Weights of a small transformer language model.
Architecture: RMSNorm before each block, no biases in attention or MLP.
Training: 185M tokens, 11268 steps.
MLP neurons of a small language model. Each row is named by its layer, matrix (gate and up: input weights) and neuron, and shows model dimensions 0-255. Each number is 128 + 32 x the weight over its row's rms, rounded and kept within 0 to 255. Numbers have three digits each. A neuron's up and down rows have the sign that makes its largest values positive.
After each neuron's rows, "fires in" lists the words (lower case) most often at its 100 highest values on Wikipedia text that the model never trained on.

L5.gate29:094108080151227095101174130103156088118116114133140077157107130121156113158145125096098167121102137143089136106138161144135099107107177105167150165120099116115147127102120147091144172134185149092109126127096153114174200070197129120122096143149089128101171206135066089131112133136116047084108110087094115064133124088079121148109127113117094123120117111157109104136127147129155131134103138148126123103173131153102148166096112140135136159163116189085091122134131136153067155133127116096151128183142141159111104123135145156096119130096133120144136132055185195128147056171200063156079082157171165161106172117134086080165167183126137167114175183092108157184204113130117099161167136212128089111135126164070159083126117100204103130173142137165158148159123089122157081094111104
L5.up29:103136160140157101097117113166152080099112127162127124100139068077107139088150163089098137090148119153100102092151216063118147095067168122141088081104129155115167187099146198135180143081193126166175134121135147163148124080152113157149076147111100165123109149215112098172207100104089111104120196109110170092107149147150104166153150184171094160166136132121135221099147122107123114133073166136086081165171143066122098128128094182110135111148134149141146144119113086150142173165119173113073123186126086159144099140184133144070123155142148131123140140081121132114165101175151130167078184114077099111100128110193130096155178129112127182142094126178108091163145112153129137084112112108135074114122129137102126123129105126141116144102118134087180138039158076154118121110105096
fires in: "great", "for", "created", "green", "create"

L5.gate387:156131182108125100107126084057120156177145179134039133156101132150147129165126127051155118133130148146078144093179153162192123155136099130133140133124100089077126152122112127138132140120128093174163192096124119101130204133148207082069112119091129167186150095188108131093088149143132083088147113129172122173108137129122105081113169161124164119111105072145110125197184157144124112099129135138142170085109157096120125106185165128136126136122149124069153168086157126143119151118155098118131112113138143157101203118211144123168136097093105123155082109131159152090073159143091134075147136060135147154121161134125220106111133101115135090114130123127092150106075159155184099154066090113120084138098160149092078136158128122076130129061097121159143161076087104158100164186134057
L5.up387:152081153102142101201135116136176150088097152146149167108110194154088110162147114089125137126193171094142091121115149087146161111140151143162092175105139147123100086195107214194116154146135177146129108136135119093053070131098109158093127159101054128167162155179057152065164167105144146103148184168103120142112157117129111128187093126150177132113096127090124152133185130073141116119113082198089105172150096146138160085127177176131146089110175109113110123147121127080128095108112164086139115117085029135132129078061203118160086067098113081180059104135109107125147106112117094138157106102136104127098149121118134087111096165137099118181118175096108102163114119096132113146089115165125168093093086157137127169123071149132164150164132128132117131124117124132129148122176081
fires in: "group", "grand", "ground", "gracie"

L5.gate501:122059139103131111060023125118140158052084143129146162148122133196114141160124120095110163114164172108134156182137154121073176116118084149112165176132078173168177110149071054146046086135160114175126113114135102103117117149196164154130103121111114155124134109158116188106126153115124063140068049135091145129173103105084135102130093129110150142124109113112113135141144162103160158079080116152129125129101115124169213132110131187142157140123129169087144091161118145167104147177084120147134118081064164124151129118168155101132112096136068126132092105122112135077107138078123127086102172090119170160092175170154150125116111080164116141130149107133161134067160080085193121126099128137157099176123093148132114104157130152108130163106122061176132128177165157126110155056093093
L5.up501:209153123102135218060145160169131162106129150117082175123086118135096190160210115105107138112138171170151108100137187104093173092078110134141075064148140155086132125169140145126097097097075147130166166117108110138184095114139086201168094123124186124116139101122057177124109097123059118119138117095111073067121113084145195144192135133162109130158060182150151112135110064138161085115112108091093118114099104141101101142125113156062079106094136136190135105134130150149128180112085117130114140128138112123161123145155153179134126128118146147207171159067145091133105111079103150136106120134117171173105162117118089136111131151150143112073173100136122164155114154118161164135121089143141160163094187089137102104170137121128163136129142074195159148097155069116120114125080129
fires in: "group", "grand", "ground", "fisher", "northern", "grandview"

L6.gate655:110135152108088123133108070138149188143142136210109176098156165140152108152153139177195106101177126149095123104104108179157114079099167053132164110117105140117170107145091154120135075110091163149195131090138152172156123148183117141160100115129077108125140136124123109172123184116112114136140090151194167113123126136199142107112121137121167172105157135187095111096119157147192106114183114133135114167098096151099150168167194163132129141086157181191137132111072119128116105113097148139111130167136143151166099114078064111096141172163079129194168130055203132115122155111134129120177156088111181093084083135123128116165154109151115056132165161123139110106205109071170129131146159141152125198148112107117150154153133120072115109074137148127124088115085083149204123126146067
L6.up655:114120100136143116126099103099142156161117084114173127171134083106115187155122103183103193143100174195125096088153159194136099145075101095137082136165120116053145102112104120148098106115119124126183139115155136182084118157120125129145148089144083074159166140092121094164097119108149157162145112133099104087126080136155105140141117139124207165121154150173159139114155197105170111125143131140105117132122055134161148135149089175108129165105154132122106182145089126200097108161061123166148113083128144148170132108085089080123146179130102123137111077129137125099152135173143168099243087109132124062141140090114151065120118083136150092108206121153154119110110104095132094209150180044135078120097126099163117068113092123086145154122179110133128067170125124167149135085112165
fires in: "a", "to", "one", "an"

L6.gate660:083187122105121103116086125155138217120078116130125147135123145131134121113142105122129064113120102147129176115137106056126144123086122169105128161102118081087104105145127131180152113099130146097169136115145101127107126063084167078107121154151173085066097110150125119136095204164126096118115118158170136122106117124100171068170169177141093138155108143163157104191132082179058102048121125126097120136145107166113147145127132112151116135140217115161067096096144107188189133147112122142111145189050124113080152098074099099126116149135128053112146147106140056159118152113109084127114108128118193149174098094110187099071144161125081104199121149176136163150083109182162135155117144162130066176145089116122055133186112123157131129113158135137081129132146139136063171132139106
L6.up660:046168069090126150108115108087067194083109114173176098094075131140134109157192156107120083187150165159114116125196086122124093115102122132123061096167105129113117152086144084141113098149132103106160098115154138111123115094128170134063090105089099110118119100145145041090122093066185104147129162115121134133102129158163127121179173114148134163117122108116147105129141110151130119169165138149101093108131132174167110086150112132091149097109150174136136130156135098122115090140054142075135152154107161161089100116082159117103150124164112139114191207103146118156154145195154146121122160131105122141143230154110090149151136120090049104138150116211129211119139142181111131143123099149128123096104135152179097072179161106136095114126107147117115063165053171148138140088170150
fires in: "of", "following", "found", "believed", "said"

L5.gate360:106105114136156107122142095145089124111079150163125165099139084069136128103139206148127134155164113076137126111128140117130138149104165097158108106127157108109126168079118156094184136160127152147107117128149161111179163137170175179071121102148095123142121089189127075194141118143137117136076178114142101189112098134139093168149181149109148146092069146164142126175132160115134133132135147155122117100103113050146135138125136096123112183069155099161089091090101167185107165069140143114166059157114099136112174133077161162151130136182175124132157129115132137073134074050168137073109051127050105136114153178136139093124135120104096074153096091140153156162120081089137198162134081211134096169111086184139135108136088120160081158073158103144145149129168085143113198134109089
L5.up360:150070112129129125095136128147182132137108153166112121164120161115161132121172129138165189103167079147130099186087117094118135162101094129132074061114150170082119118124162099162109161188166122101133111082166076159052217130186103147138136130103087144140111135126120116105119173088169099091222111146121123127166136136059141104129127086156135099082131153195143149087145167109118123148088145128136121142191078108076141129124158158123118110132121112161127152176090167100131167163169103122109108142186139093118079127055138101054109122159102054132135129076096097142140073137153138131115186153178074098122172051147174094079087150118139149112137175081168131142111094160121060175135081077090117088127120129121187124094146119115133130122121094080135137111119096143175072133166154
fires in: "for", "great", "green", "agreement", "suicide"

L5.gate263:063102200185075135164137097096143119117131166115150144146100137182108127127128137138166102099117080058117154137103082088103103150123171163154110154152082023125138102179142116141145076175166136162094072142123120070076080149126165112101090127138109121115111056158128142087135188150137147104124172097160140116194118125086139150168108176166077155165163124117150190120112161105082114049143183119115134106143151113100159082129083170119072118114142096064122103096086102140119108113099155145058083114138089141139094105107178104102114137162172122066098187146126127150065103150123138079141138141133136081103130115146209180089096088101114079118135086090163129173106136104145076101156163110138139159097144107191120122100108112191120133105134171135102114135103129093133139104146083
L5.up263:157170081103113187105123164136123093145119132152187145168148165151126109084090141122155109160150160124213053154142122128126142111130117177186096126116074103113137113128170107177167141086165165129100129113090101130117086084103156131095154149127058138103126156144215170142154118132129101085152126101093192144097148087167175126104126135161138125143170147170196097131126062124116103133147137146125132155113089113099111137100191165135156100109112135066121152155099087109152119104173074192130109168063135119117105114070066142115139145138154142127099154132180120167092132075156114194149098071171117114108117097148164102151160093116105129156169101124159202103067096092132164120140117098121190169080138165159164220153108094107067140162126140209110178102156117127101163120124137
fires in: "of", "to", "at", "served", "joined", "for"

L5.gate48:125165088137101093100102114106065181172116121129118145073153145103181152123118086067058116121130139084146089101103113040094133132102100194234143154133151086163179123147094156148123132113167184092153101118106116164142187123139132170095081102136141122100154122088111137163081182167106182176173119131120126180125144141092135161129074146133110148089149179097127154157116136121105076105098107159201090160115134112125158120098175124104124140099145155120151120132115120123156121166166116147145131117174119130150121108137145160159058177078130156182169149167084165170140182156094125138121090076131154101134161139066126060108102149079169213078174111116113133084190104105123154116064161110072169146177115123150184119100129163114123159139139140141127127108100059110134118140167099
L5.up48:136094163121159143140124087113151118145074116112094097100201170116132193229141142181130149125141087159124066121135167098167086117175082078139129157129147113141063097165105110141133109073154129140076151097132133122123099149131171164094099119107119070148154125148124153104118078121134149122134176158097143115146127205179103104163176118108119111095160194097148134041128163142142120134059152157161128098154138096180171061134075126116073139081153161120078081101134073112161127133115091151114120176112151124139151141129116077127152128189144147141110095096154161139134098176130097144118154186175119156152151163149148156136105086167164126131159149157140118106128154093110152156174115159073155105170099131207182153128106080137055131178141089163140061111130105181169108058154130
fires in: "as"

L6.gate67:135160105144083160117154136085107104126178102093109119097116062113169205130075154088116093086112154115128142102123100139103159147075161185098117146139092125062092132082136099150113133182137141122097105153060155162137132145117135128153122116125099090111152144113111151123125154160136061139089117065124154148145121138148056147176154135111154158171112103161158128123060129162124122148158116120182090098118124149105078127071113147102152089119103126122063177108149110154174148074159129145160133145181142108115116100125099115134119213127127220163146140070120138082108142109102144159202187151141172154116063134113135177174147076140098082091157122170079121151111128054096147102134118113118153130202139140171125162074183079125126217168102125106104203156108099118141146087098169
L6.up67:144144096064103204179147098086147073173160125052057108178100099179114114077036157095142153126126173102182176163087129141131145140142116126217160140126095072113162167098082107165120156165109142142117103090100119173103169153076075169058135102098102146085153147110090095107122114130124075138091142121163144151167084068103128169116102108105141149163143096130119124134131088129154115122138121148114128113128137142118095124059177127086181126112153133146145153130149071130140160090183135161121073131131156189163100083094071142131179173106104128139116096152130068116077149142103137135190120111154157095113120151096127155079190108105098085126120108153098095069084161123106147107163101142112134121120115170194172150159158187156117155089138155121122152152149122073101095140130172
fires in: "however", "when", "while", "although", "meanwhile", "after"

L5.gate204:019150108166117172129159130132134153119115068129130128192149076170158086169110194104127045137057124163180131114186154158092129160149096174106180096069110160162154111140167113183080120147098158128128126159138131090142132137086123069148136153151156148089126187129134129220097114141126136130090155084110149109106097137156109162137067168156145128134069141120108080081072112127139120092119118134094107149130095108128162078137104142144126103134107117196123146109164141123136155111140173127126128090168105161153142101161135140105157154150157124125111111114103117074162167101095184123057125111154089109161214106172069147096094098134080192145124152160214119088142132144088135084127120177146116101186149129164167129142143148106173107172133164081142099173100079121180104121126129
L5.up204:152136172104080175133150142154139172112134058155110119165154071175166092093106179118174105118130120114179124165108122114097131137134147124080109105112182113199099102135111140188165118067187130142160100074105155164115102137108195142086104153122126134185149161139133143102109084101129164139142109115135160111081162162150145168175113138136156217075123158098126111170114115155146117105140120092075151121172079059142130146156115159132115123091110141103126156150136177135069159069159109110075069145181112123143132133148155149144094154187146131158110140199101098104153132073055142114151093106137155148174111166141111143136109189114089063088088052112144127075121119075191126164063108151108110106056141156121155099122164100105135141144094152176147137049097082121107096138144138
fires in: "such", "first", "last", "these", "soprano", "later"

L5.gate95:096093093143093120094110178141137111139074098137061112138184141135155134173137186137174139133152178192120157119124067108145146125152143142115107096140161164100169124135182094199087066158085138072134184129147073109087138145119109158165147022131080108082158093184160127159105202134174073098089145133090144122143068124130117094152141149147151155104120053081082103120147139193163114143141081166131154059134170149087152129144164099118130122072121105142118087147128097147126080062148123114098100133106138110142073088093134124141102126119136150136161174103110064126079165070100104114063158088124177179114168121149143100141161128154172161128112098082133169134137133117146090136117123114130128148104131100125107149130105183135099066100105118075114120087075124149065115173141086
L5.up95:144059169104190136104118073073107093141159050132158167131140152187114129150127178167166150131081140126098169171201108120166106217077117128113148163134183090135145119170118111203129114213062123129179127131175153144130144131110121121145136164111146109125142066151050128158099119094123149151071136103133159171142059132136105178125146155144093112118110120131107178144175170109114132114130125147103110038074130089113147182102086124129103145152118121136115152083099201155110127130138168211127115154207176153129149104169089136120105132118103150087140117125144083147104188128098063145125148106094127115122164170091121152092144144122099185114134175098143093081111131151167135168129128131140149094132151144147145139132149121157098196129150164058163131106154114159101169077146141
fires in: "first", "second", "only"

L6.gate447:123137166115106072129154106143125137122165115109122108120090136128121140145123191121141149187159202175138100091170136165159129176142134107147074100084170067153090175044138058159099092129102102109114149176134111107151119070151137173096084111207163099133177064117151142171159168134108132167112125091165116133124131139098094144113161126165076060097087155125176145141129123121079177129112132112110181072069094150103138115106106090141123088128156158173113185133176173162169174138077104183087132143151122143117128095159081147171118138134140104115173197121140142124101225166063064156142104091122129100138136115157136133152131065055063150109120108126150099158164130149141143147142158126088124115086137137163134147129085084149069132118133171099105116121098120193076143102137101
L6.up447:139137143131164185136173133091165169098137154164064119117107175109189135128126087089138131188136094130127099174197084188151104136135179156106100154055148084157131132153197100149118107128130120060139107114134107119082137127131155117159107155148073125153096133060145155158129099139109133120095138096121081145085158091129187111104162138125133086110171137105152116100096112130121150197122093065111153105172099150135118083170168043135097106124119144094082152120138167154147134177130092160126143132140091121103153098159141096130141151096205057103118136152168178103089155129051085170141126138111107085164162102148196145084160092167042160132090138161155132150119103155107130149126147122085111164056126106175137110144146136179108106123156190198067111147124076167112151138170117
fires in: "of"